MLP neurons of a small language model. Each row is named by its layer, matrix (down: output weights) and neuron, and shows model dimensions 0-127. Each number is 500 + 50 x the weight over its row's rms, rounded and kept within 0 to 999. Numbers have three digits each. A neuron's up and down rows have the sign that makes its largest values positive.
A block is one neuron, or neurons of one layer that tend to fire together. After each block is what it responds to, as a language model described it from the Wikipedia text at the highest values.

L7.down32:455464500512462551579572555513497544496514511452454570500552511385502516519464513603527537549444505447458440528458482543511549529543510457492542412515500476458500602509475432619482542508375451528540473565486504577447532509551452527438401495433577483467502535514508470464521495477512517439470530479528451524490608469505414568552604525560490518445490430499540544544468441544516506528540
L7.down50:556528482452614523465453484486529551522523479445584371506403533456494545463482506508430416435515551446505500514503496577503509496483531394521483398444467536509465501473511469581503451427536518412538506387518476526535484382513524450476557388394461487451471524556451550570437433528462510571521468548573512543556489503471499492398435460514527466514456475553516462540447487562476472530521
L7.down115:494463539494558547440559445464538484519499529547547457455548447477565488506519548582545457586510474504482518580519499512490441544518537522565428439454582429503506511437613495399571433488567540470442505542491487448509406509546447485520515428387537454542517435452447559441551451501450421493501541460443546588508490458500502525462458564466506538507571394505639521513528598465534426477494
L7.down160:504523435524486477529469470414545516495498522539440440553514494541537623516476501658463508559524467563475539474467527419542573492486514482543484518493466491512481387478464554566504437393545504460409480587557507608534582445516481435504520510510454466478507475489553480372479482531500520499534508462406486409479531441503510543526504479492529466487462579519477489498514504499449561508556
L7.down180:458482482459394447490468478428546530492523587459582456427520490586478459468481486592499518496538456409496423493483544565496494509525437605513519559446552511372534623493480466518385552429488467574506535484424478476446670468467534501480652528525429454495543456424481429517615568521509543477570540425543447474595433570478454512515553505515565519484440513564468464541539556450489499549502
L7.down185:572560462574433477525521467493463521491510560458519614539532533373572440464555480559464551556442418526450479518502498514453526472500533527438466521457516575494481385519526523381454487564517505473504541499532506539514572479468523481477606528399527453440503447567538468460459421485388462533558523537549535583446530468537446542458619567467551450504448535468533527441464538517486471537405
L7.down222:531530509607454476506496467431413559585488476493539495457478411430535440517562484561420510392559498560496443464526429418518486496579516518544547435397503451525473444486526541563446521579497413487448464518614459529420478450500460463458496457610504483447544475520536450566534488470481563497592464491480520580548580526512524581530490471508512500425521595483494406515558496539549513620443
L7.down353:486480514419552498456583416580480518518441534521559548578477584541487516516464510503487621538459415455396473508499515524414529525485478465437526518631536537487441604580501450434394504551535561534537534540426491508549525461509470513438558496541557490636537511484562481447444383467506458538462618480547477548449454518518500536530528553498620521416479590497517546502499500453418529445563
Word-piece tokens that continue a word already begun, such as il in possib-il-ities, e in exchang-e, and possessive apostrophes before s.

L3.down66:503451496512462486486440581472571556524447547517392527465619477497531522508437526485474519512474351428489391531488491495548464580504531567549461457568532454472394503478476551479483405543462489398526488450485450538491456501565491534515472479541482493519459564564528494537474555514530461404507523432440437361513517504523476677473523500519571551441438505566434462528412456480447531484484
L3.down221:577438536465569461428458649480530577526560478509344500486513496523574574502588525665478522533559416498546424467471531525455522484487494539561559565481557468469483484466392505506531503470474481547532457435543451461485567517551483472546527508496495478556462488504492498511433509525394424560506544520452519474452580510562549465502511451508432429475517528351556468542501496474469501441434
Fires on the final word piece that completes a word split into tokens, especially after "train" (trains, training, trained), also la-ck, civilian-s.

L8.down193:443506566543519489462620448453454542495480568488521580533531503583496480533468511582436411477502511491435527519540493442521549545461455509523534548513516499450602514502462457532508499555499432488470587570428460363516538443544447429471480485497404422557532475564415508514497583531457432554445626515465525557503474565596562556498491526490441493586442530463473487499507509576537454397498
L8.down296:521453535484523511552421435621427473544591472470546441446406467530452447461508577492513436381447547542471496474562548433527481540531505490507471510480519415481461459515516462619560435527469437480521509506539505426465503498459535491413521579524466495550470432446464512519459473529435418411519437398654404507560511499512397518398471522379474484533481523512474496515587461567518467467540
L8.down312:456424471484474562493529520549481454500467559525451570469508522423501519516522519396468471514502535478532448455530502603462529439514536491499559534460479457445468396523480473497589480514485531447494501486538468514468527476561572539557461591657463419579562464530466490499462523485417518500451499448546490482542444573509470507489547520481468552504588482497519477439522446516395468524538
L8.down351:588545419491458481455529436588534415491520540394505530461480574520517522474517569520574435467420555498543484459493419428537400562508471447512579560535490567557480433433564507543525495487473531503453522506475492488484544513448491382524547515455484512478453540548501529548482593497456495517528485536568480484551540510513498472520461507561539432440563471555549480506570524540462427464528
Closing ==, === or ==== marks ending Wikipedia section headings such as See also, Political career, Box office; weakly, some mid-word pieces.

L7.down2:548440502513520511484502472515487606485542524519555555574455518440533470487604530540494464481506487497592466487553451473546447580525450435537446517565419501393543560504501419571474558439482461544497509466475467489573442514489481381509481504534559598371484464526516496568479506452405586532527555460522479435549512450427415507618514513495573528472519513561462447434556489405478590558527
L7.down7:572564438483475536548491470426447481502401473479560493585507512606491448477539603473516563575562488528493585499423478571400556644474441511614415499498515515478487462460557547507524486545643578561450461612412466536570564553473518531397436534504441486538511520457522470403485480580473450505453523517555541468480421531532485439483551453534536483425476443430465554487453469571482590405493
L7.down85:499439388568544572574447598451563547538506516406499510439576535430590469565474575526548531458490487513540521539577552529451550561508520565550483494415500470506566508493473470551587515534453499471382540575555574487463454513505451512467506475541515454523526529422573557501424489413526445408531495486454498436534462555477544489550609363595524503421385509445545521422481508449457424415521
L7.down155:472477597408403486505500423506480538529466497389510485498591507451541434427478528576544608563519536539497593544545465493438485502480563496561497559572543486545519489511582584535545480631618544542459594536501466542558483458505397450498397499429427470571407490475457450452571460513529455485479436517553522527450535559559531454493553476508461526456469494397499594449401471542575501481609
L7.down240:544566558550516450488486481474565535461518478535478511463611521513514468452483534477452509462470506406424466390533461446578608507395589606510484523568473540505551519443564479546488540491463438486532524394549450477538536518474408527465530470484520513474489541481588491521533565508473506428468538535376525525569533613500421572529504452555602470403551561534469441455479478575550516480502
L7.down342:567509556521509501439479456509470506581527517546535583415518418487435523455451513558591512506578469485510524456472514444498507545485522464466479536422553550485522435568535536514576490536538486434475509469451547557531543572537423518575518456514510458536534523392484433443476498466527485490567542506493534543382411531504532502506526482363450509526406473456558469500525510563457445385505
L7.down356:565577555507461511497491431516419496515547506536470502533560520448481433450488648597534443575551605411489472468560492448647498482491473470476469464512561469528509497490409512486480468599489473597589508490562523409402478471550475591447537419478481502563517504500623568535467451557450455557624525567516553526517523535469564521515449508402503490495455479534542504506599498512553565490472
L7.down373:468414480587515514430497476482547463606461448539460541445558513541425514478505595668475574524519449430500533509408449533495484507642483473555592426443496495538403468464455482482482513423614473476479486437515451524490457521500492527483423405498482617472503559523520472500425451499514417381437468555508472442467529587564443463507487503568519476488448512470518571556555516507482498511505
Short mid-word pieces, often one consonant, right after a split word start like o, de, a: o-b-jective, o-b-vious, de-d-icated, a-p-pointment.

L3.down4:473517519566493535506547394484549480535385522588488614433456504441461457501472540298517449505463475494523542553460471468468582553469476459532471488505533455434521446517550461595431498471541527467426570483526456576459414434568445490407504529569581509519557489519484472484485379492542463492519510545541474558459560542503469549503444557458514438501538401470551446474478453582452480515483
L3.down231:485533557464536508524513506560495479445477522527457488488458555545556531501556402723486648507502525536469496397571490521486447439473509482480432461488527445499516532456536505571499436527564534515461471577458556357470413520457581433544491564558548467478516493430538543482537454485480484426455476475635551524548490459488463410501408486436585502500431508553404546530535454500475507475498
Short pieces that finish a word split into tokens, strongest for the e or ing ending "creat" (create, creating), also y endings (heavy, ceremony, By) and duc in products.

L7.down20:485456445548484431517499446517536527465554478491534530443459538515449505454566469591439444436578561503447410371540477578467626471460507550459475471467454527535517506437555596487482539433573526560514553511480556503469598539491489446469558465441543500445412490511485482513454516518606488470545432488547457545498557523607504442482490516550524433499472519579378422479493513469370515432549
L7.down62:523455443511493534488463423566585474507508421388551558519505498524509504466513481614400466563520469472482537563543538465368465495445466454491506535476508512550469443570564523522491464540482447574508523505611532490487610528484438550507498555436418465524432459463483485479550551491493399532491441490480491534535467477533476493500465477518483515519526456484494474460551484563461501376515
L7.down76:470482518540510474472371517516553483442576461483469457520501479488630435562551373515435458549515533484363590515476504548507493559487375510462471428596419489458420378494602519550457469454544481504417439576404485503386420466554500528525482519531457518490521502448484520474557486529487603530508558455439469548557519448465516525553426483461484499441472497440525478468464377417569437536545
L7.down92:506458395378495567431505457474545538399431562439475493472481529488551578574496594574520553597508496562561543543427504564487558517478465469516588496565614443504528466493499472482548451412558475547549435532492515441603520503456509469494503494588540591505521494532483526612423546411577442493463506417488423446434476513433451537460472500516433625519504478446460510530548527503537494420496
L7.down131:499489549495446541518410565490518503533522492474498587485508475409515466433510481576497540495530528416468509490494542517445482438498420505487491483480578592467421495617505512504410553521471492529413450545466511506474416364502463583525503504520481469477470439515446468395590435489513568517540436515469491527503573559457551524498533561424487494535523592526539497574520429526595512506535
L7.down150:471451561484443520537476462445498536499513495485418491547555553553582489564413455530546476573519544452524535513428552483379545486441495467509529422569526484454409533517542613501509543451563420517514444461509489431472543458430534476543431503540518479535484476404501488463507484470494526446523582487472456569522476379443527449544508458526529515506536484547526494540471495388595442434490
L7.down200:533511551482593478417576543419502482489477466491432487539441495464458445460509467497410488497467521489561511445513547510583491523470493523547580516449517584411557454615454437482498459449477479439487528468478645468534539503493448450484542532528559554537412531551403566460558594470575548487479482609412481453490476491597454461546524535472577542536566467396499490566488513527458488519521
L7.down243:471424500500549514485446550415520562485477490468616461550583488624479457567600472538493469448608485397522466471596480565426576429541531535511483537526445489475592550524606508472588539538532551489468451499459507402498468493539499483500554481512501521461463438460496563419496506457482521593435545502506523507553449430561537414373463557554431465525479506502446495563443447472459447448416
Final pieces that finish a word split into several tokens, mostly plural or noun-ending -s (Olympics, Demographics, drums), plus vol-unt-eer and sim-ple.

L7.down118:583589480467516594530563486497448532472474448521559516512517524441421473553481576923519503473532501511577543497542553445561492503535496527451470514529506487518581421444503497487546537497532463477496510420544482496584474425470498417482538483447486457424516549540525516508575571549434460535484463459548543430477541604538456588458432441466507466492571529508508471433477457550594470581534
L7.down168:492593504502553494512464594543399552577491504527523447530496421522512510528489474726532409367522515478447454469544495445518567467491464473520461481486452499544548445582466507506484475490368491486569470497527497554446527569494508421447512475564500553460532557464512500468508517497489442492477517458511525509438495527520513616481441504461478454493516475517474542491611538482435580491536
L7.down170:494537536547547476535439501508495503508505488508535614459552586426491496555509505602556503565487559476539560495535551513458494526464522526569457457498467521492497587496581509505579626546500465583488584476514603551463442535408520644514632528480504492577464535489443577498490435480458519514476471428423494482513492411477481559417469484407530451492441509543545509496457590587412485575490
L7.down208:561525429386509473497507449562451510635489516475495475451529494561516546549468485636491491457560568573561494514479506489505472486530595571429391432443590473504453555482505533537608541522505463477516453475502486595482423471386521544458563562489513455446549447588485557509475631470527447486482562560567497470503510505459482550485494486500590468511412428413489527461603440533480481520433
L7.down262:536537551472478549499490523516496507503553584479447497455520542476558468489502430983507576542485482575535426565432424488485508490502434437566486443556528543508474479481469531540503515500465509444525487523472491463485489521481506408512476544548581523593525505445535502516457498485517560535502488452489510514563495509479538459433479492511447523533540464558499540484465510570494526502489
L7.down267:391455488477547477438544547552451546434464478482452470533548401504447618515423564566520482472625432448438433514537496525542464530494462535455563475491550578494492545444404473541469462518565476452574498449460526455513462564475534530437469475493489531489453465448542505431553510523493408504437429468431471472600472507509475498470526513456497495529462488495480444605486491452546585522495
L7.down334:500463462386609440515458492540460425492482441460476475488484428496522460438443535531401490513508547563475461534482451491517547497540421427450555625538512475415579465498484493457495490524504410450520517471395495542484550425540487479512541421510459493542610575482509510515486489565496558520474478440451498511483462511514481503546529471525556503427430510482394499522484530550495521532381
L7.down361:531530511473484517500478526512452493497460462479492514519521504483485469493485521999497508516490520508491518574489580525504449516477512487457501524508490503505524464388531535509506499492532509505450482472514497514498488523500474510455480497485525531506563499492540535486506512478509495514485525488515518485461497526511519526533498483467477468495504482473485474470474534537502437500524
Mainly fires on degree words like more and very in comparisons (more than, no more, no longer), plus blank lines between tables or sections.

L3.down141:468500525376464523445505505548515416546574457546510515440457476493494540392554455507542531487434499456549501477587490463514525523541582541482567505504468530558590496480535558479547559450548506516501560484511555600459501441433432455540575432477454498450464497526560487492546485471530447591416541513388585452463514462551485545547551493521490561577508421459567537491478494433538523464534
L3.down259:491597529507504475568531500552504457492523583374552388466436498542580448488551471543552505420530513510530480469570573483454453467501406440545517479406451510455424453460575564457582474510460476525566479485563446439477548529495526526574531586551462495341485518488612496461423576429444523471443479483514492514480587463523580468438466432428549509511524442519530535462486462511489563546552
Word-internal pieces that continue a word already begun, most often "if" (Cal-if-ornia, G-if-t, F-if-th), also van, Vi, han, ow.

L7.down1:520426489608557516512560519570484442522441472429562561541591458547563476486455535434505527479445570556498515432505446502416598393507509528517502559499504482467486538549491440490498552490449446506532516507487531529520446557545461519383507555455422537557442488520442473598515403435578493531495512421470518515467506467514516554514483549507478570483517442488522491393461494433467533518605
L7.down21:425417620450500596442526458495548421541488513584476456550535474469578473476466418591552436390502567425582549571532517576520424554551445472501467532475539556472432516566485492562462431430431542481455473556495472547398562514423493519550553573395570454596444434411493495484492504533571577425491314499537529547421468452416464536559410566466543459486579520506585447530529494435549509487498
L7.down77:536517548429486532440506512521508414453524518527461547487381479532435409475465506495471447482644450341495516479548385563345494547596519463572505418630518426552440538437450421505528552556498536515518494556526485429568463502555461417491459487494459522497560566510399506451514513485529438531539484496564474492564454578480503564543597459513523525539418398534488500462558454461464543509513
L7.down134:546499538549530472453529459559545501512459508584560524495580480500509493501562509546580472527546450447401471500558455451533508514505510554497496562434489520507460462417557566506522391501401517465536519555533566543448505548506489431599491506529551476472504479408557463506506507519510535508493464491497469520373601551542566500507465559485517498526424554543614397508560465503484484488455
L7.down145:529506444454433496323518367501471533523602430477521460458510485566514454470585432473471536576540552380459411497521441597461488502434397546549550567495497499459503463462441450534418502488578500520536565481488589524509456561381503327620601453515506548505467511477501502514558434521479472530528602552455498440547443559503460490492492453419535482577511507567569564456555534585481461504552
L7.down290:497537516435495488419472520440639483573476526572439462399467503554648571516485559348506465634487527498502477503503549465590418534483582453450569492465518492433538494485473524479423478583518397514463566521486507439536564447454521515484556591546507544551403469507539503470438522434475497473575514475514460476554532528481465513538439518493517456557596529372418568424622448480494509536501
L7.down348:483579558352528460471533508517516457384450521492430450458512587558458594444512557557423465521582495537481448524449502462579420539517526516363524538580463544521562527411515528371490480432531523513593484405373479582477486538548495416555533578515513495625513492568462440498444576519459524392579506447440476530513509502504514601464497534524480574499533418568408517504466472545533417512447
L7.down351:557511510408402451472445544490500503489486536562428516415435473575579444455448523501492506489503457464562418530580433602441516494524494493576534415493458461402596459514497419438475510495576427505587496515466464548513575527469469507451536549503538503437492509519571459450513573545490489400463524493512417579514520553541412550504542465560484417434493507445472498458450481508565460563529
Middle subword pieces of common words split oddly after a short prefix, e.g. howe-ver, e-duc-ated, se-ni-or, confe-der-ation.

L3.down154:450469527525472504505530536512440528467474465484427559475476490500441510440576460527504488582497558529542492478571470475431505526564519515510472580472556530494494578485508519595464531444540515544488578494574481476515431482519403506388538467544501516454547502401495477513451490539445460504496406501601540572459445596409448557480520530496469445482506524441567428463403473557471436524519
L3.down218:522482511624419462516533534433482549559536429620555488511477570518493569504600492683515538501511476586509464455553452410448509503526426469463495510497536548583510547483451477527472457486517603510539539545528565608461399490482477440585518514489461492454530538606389479612506464483494529449550488454585468500589549496491585454456502500451534452551477573533547476447536522576540459536592
Word pieces that finish a word split mid-spelling, chiefly -ive (rece-ive, detect-ive, execut-ive), also -ly (secret-ly) and -ign (Sovere-ign).

L3.down115:526613556547486469434514572467469501509434464517508512492542600534534462514512552738542518534472477495570511434459513477442506513499511510517487491557500495453525480296492498465542472519534499407544595514417481577519531491521489445547483553491534487552496507540511478558539522532474531450536480541529465526484505423445457547479486518439416467500530454526533442523547483469518462514534
L3.down149:534482464501488557419509613644406506480427578527577501523556551557507543532478507623530566516473479493493413465524600423388460452511490454519517406529545551442462489514438553487518515468520517564478583476417518520411564563527581415538559500545478550538555520432513447476606439491446535569451567427554517449468502483489476584488466503510485516502509465514540531541531515525561395480540
Newline tokens ending a Wikipedia wiki-markup line, mainly right after section headings like ===Assassination===, also after table rows and paragraph-final periods.

L3.down200:561487548581487429420613440478489511483488446467537451454468551519502466467537541448547481428455526404560476588532532474423548471543547401457470534517464511583528474502478420444468516539595489529500516558467488514502486539564506518522437506521551511565404597594615492517536421454492537531477542442460438490487467589522443457514485461523545512570487466467465448513545487500480471450510
L3.down314:533511445429493411521476586503474464439459483548480532491455517468514471480568568701554535488464509541579498461515533485496421545437583475537565457500523527538536573393547515496569504510553486467489579499511542474524470469424438481603484537529502513527526516468463448550461462552466535434551512596486461440515557542488490554426583537449537528428525495504468568460507523528533389528560
Fires mostly on the Mc at the start of Scottish/Irish surnames (McKenzie, McGowan, McCain), plus weaker hits on other word-start or mid-word fragments such as w, W, gr, s.

L8.down49:485562527523446495435482520503417541425525530395527510491507506488468607479454506482462456519505460500463523519529518470498502488464521523510483425509504506581411482487490420600521654528452550479526414531509587534429493443583530502510509516520456492574514491337519646447527460480523493492496510430476571427545506460469498486524525497470484565520563563534477498502507537498456463550458
L8.down170:514472480391506500528502394552540484514385362560558535455507539473495524536512500537442504434524434521532443566600427533499516480533479465576512499510534632550530507503545546556461491476491469465481513555438509534502505514553526548567534447440546544570504443540492493458564596545418492554509539477445481466492523512562574472553498482489522511465442546553504623497460530506425477490448
L8.down184:465526584466528468447540503514464509486538408415353506588506472409534501543443517441465398518589606520554578511479442549515485514523501512492443427461496529520496554537446455551550578542516600512464427406400549462517474547496520536465477538488472468487517470473538458470506590529479409518466489438419563449584540452559443416509517500534596499535438495422474483479511520523593467411535
L8.down374:473556563519441489547564619555467520529488619598482421527529514396518519466518609656556493490462497578555512549527511502559463489530511430556465493526469527481485446460457477578551437483450530436358537567455504436527526491507505484606510568554515522515515521475488549548499446551496536377506443417471612450451510440507498554436409488461472569556568453466468538487546522541478512539504
Short subword pieces in the middle of common words split into several tokens, e.g. se-ni-or, ra-ti-o, Nebr-as-ka, Emp-er-or, S-up-reme.

L7.down5:491550484460520534523549538528446466563483465392489502431604457566476423562463454709528508441564503540553535546433594515507515472479526444447540478574443478571540507463450492415506484421479383556505394462480556437467630476477441610529440500514518520472404529460485541502487464472481520546562531469446563544425543504516562470515365561499488468478456567423498575600516468552503482534469
L7.down22:480463437507414512492555548457462440615494476538489517489576472568548505458479517470531536579458484433551460561454518596566477452508477464516513573492464465535518519518536496492378482583479504498501497555370481504511437495480449383541565440496494439556476518505465444515546466482566429571469499395511529573629499534481561609564424585574467565531541534579498499464473460467447459544410
L7.down33:538504507501559467546526549455481609518482472499463422569421490414545551510531541771484516499545563543476496579429560446467497476546472434548463384528473477512458363501506565549509438546480377531464569519474514524480510517534481472544435535506496438400507528566558475423538463572561516496492470513578536568514476584492467505361553501517451510490571469508569521458530446492486542527464
L7.down143:480433535456511512493473489464450542494448571500533460525480530488499570489528483581487543527493524503506419596496510484375513674489497513481455556517505497486411528503499520454484481592520411462492558429400498548551503503405507450458530535577517490420489618571513476514601553484463440504473557503485477494560499507540461485525481452513498514432454618516523451549465540590518444509494
L7.down162:538517504493526512551456482515491447476471593498485535558448511535495606537542494717499445413476512555540539508470420490499552558539441514521548514580492448475460592421427466539491454537486490501410567525465560482592534494496527463501564468480428483551518498467465547530449476470461469391511469468556426442516570520546513447393550533505507478506347487519428528582411463468482429540522
L7.down309:454467517522514473460490421410574463543561496504558479460502538508578369494478467582516440528455458519429474493529411478553533444528483397532476464436497433468577515484526551477436584544469434415465539579555524400476537508524492551536456532408554443442473407473585458485458484592545464515502436468482444566490494599483537517529485483461549506493562451459629502546477477423441477558583
L7.down317:563534450528501481482537434460549509480531437482517458392490544550461478459449438466427564536541467546494533480472466453485514437526541526484529500412470478392537500575451430569398419554552526549441499526414547468500444562606497538486410486521409377511527459492353476542501463491435469560487474498575498465458448601487539406471588454429530488397536526511422622498514437436480525497559
L7.down367:442503519546480577521465566547526443477540532478492496470500522403596530459500597331489530655406546552539495577474513529518561488470504466543360448527398562562452520493534498492372493585482464381522489583558453490436508539554480520538524492514571470483445440494413451431526440477472424596526506441578460439440399521387533487479465535407483466556545525565536476513531461405461522547527
Closing == marks of Wikipedia section headings, mostly late-article ones like Discography, Track listing, Awards and nominations; weaker on mid-word completion pieces (Conque-st, volunt-e-ering).

L7.down11:505562594539503504506459559516522531463478564441439487530537387470544536451530600489468384415553630475443541426540536513411576496452470409419574421470470562521439537420514598470521538532408552461514531537491509460484388562403383604509439492547428536542563554400488543489616562497493445513505502581514451576534502446452522487424480500539528454494542442471484478469501491449458518440528
L7.down60:485586513561449439442440585516580567636447523497495588486441491461479434450553504426455468575461545591434390504555429564528559446480536425497436440462440429449482544550474489497473489553553480471526594525532463509551524533516504417554567499446484552411531508574470425484539513506518461468479612559541459602551477531485528529463498540528460541561535495513484549459566425483540528454555
L7.down225:460486538490497487470509501505524459491496427408517535512443499478444493523481458445458482546467602476445471429499452488487445539486565520460565494487528478523464420519468485490417532472385485573515565459454581490497513467529471502499493558563485557539469608520614566536422532542558480411598511584516512522547547559515478489425489531498499528555579594501601500505509509530470558552463
L7.down231:561431490439538569520502483449542434544540500432538477473503450427531459535540522481446538557530447581424512499425534531528504474494579578485489498489565498532490427515444494562470436502474430524425454512560568563536502546484478467492421575512522458465533485471516469501473589463446412619448467463511502490583520507458488456531509535501491474444482525477541471425520483502490507449522
L7.down298:434476556505482540620487434574577499498514535480566488553528512502541465476515540598454501558550423588445493477488508542469515519548560455446406527524536580531449573463474500525429576526457421500588517588426523535460536463524507517502495533430517521473490502574518429459572489481411463496592504553511436530490497505514513441466604508501523547555496615460514425503572591425529460530500
L7.down320:484543442510519440532472586545462520545535455482475520503545544489608492525495559486442487491502497597385491531515444488504408604483523451581666413497454558513468442491532540421416533472423549492555501576526481458510490483468512545571474524584481589496490442632496572578580453412464509439367466539434552548554428469491544534434531548475479486516490542491476461465602496478558383548453
L7.down321:545454533493539512564494509443557450512470526472448533400466526485458542581576516531474534478460459530472470480446555466515524504513557551490525485489530448461578510424559434526545521376538476473528464439438476559424534543485536376450530504514422594542434510451490593508550591591475485531512498652542408506426487555553397514524536535526483574494556457438465492542473534539512585479474
L7.down375:572486584498458494490554468521548487447487435564463548522517505537526451462562498548504540416478451542602502463458522533515389518470438514485493543431494492484399480490575466490520489528516521543422453511457565429550349560537491493474450538533461555518465492369434534512465564541572536583600520465525527504470463440484465495443544574586421493531522398533511489472481486512526539470483
Middle pieces of common words split into several tokens, strongest on "red" in credit, credited, credible; also census, Pennsylvania, Woods, Candidate.

L8.down175:529503561443488516475521474506528519523435550397455499535519481458521446461505523547500469399546443567482362532478579515490556505460495480500441507462476464406464554416523546518515568479553425453481483493514516489564484553604525569542538485490568614459481510486476540530444564450531567511500523410406504530540428470507443572519481444449479433472530488465428533522505500468542490492464
L8.down225:502494493454529478399488526497501500553525487535510503505497510313471464444460472414503450479459442501508495503511566542495485525524474540503511549536527641486537483487445540563560510520566515461507449517516551534516485460438496566499494581527444517444512539501416468502497483438576526443500557590547585458486514619547550545490507523436502499535490439493506530584521523446520338522544
L8.down316:447429466469451510547508590492405525561440533470522584486473489440425499540481500538464505567560468487450447437497543427535536439524458450531526523490454484431571436495509513567524519464502520478535491500537576599512432547467458490542553541547495541631606486546453523332464493474495395480507562450546486520423483525491475473506480484502472501468553534369562427509526537478421463498426
L8.down332:444478534432450434517508503480476477548460447551442463501498524488402564457514474339418531477518474474482542551602505622444489546498521541526457575408564570490541561463423510569472494438450578452616556496554506561420427513643501452490466627508453556485465524496400476481527548468476544526504537533425463473543463477412441425568517445446520434442476505543517438457561504440487503518498
Word-piece fragments that continue a word split after its first letter or two, such as ac-co-unt, c-li-mate, c-lo-ud, C-re-ek.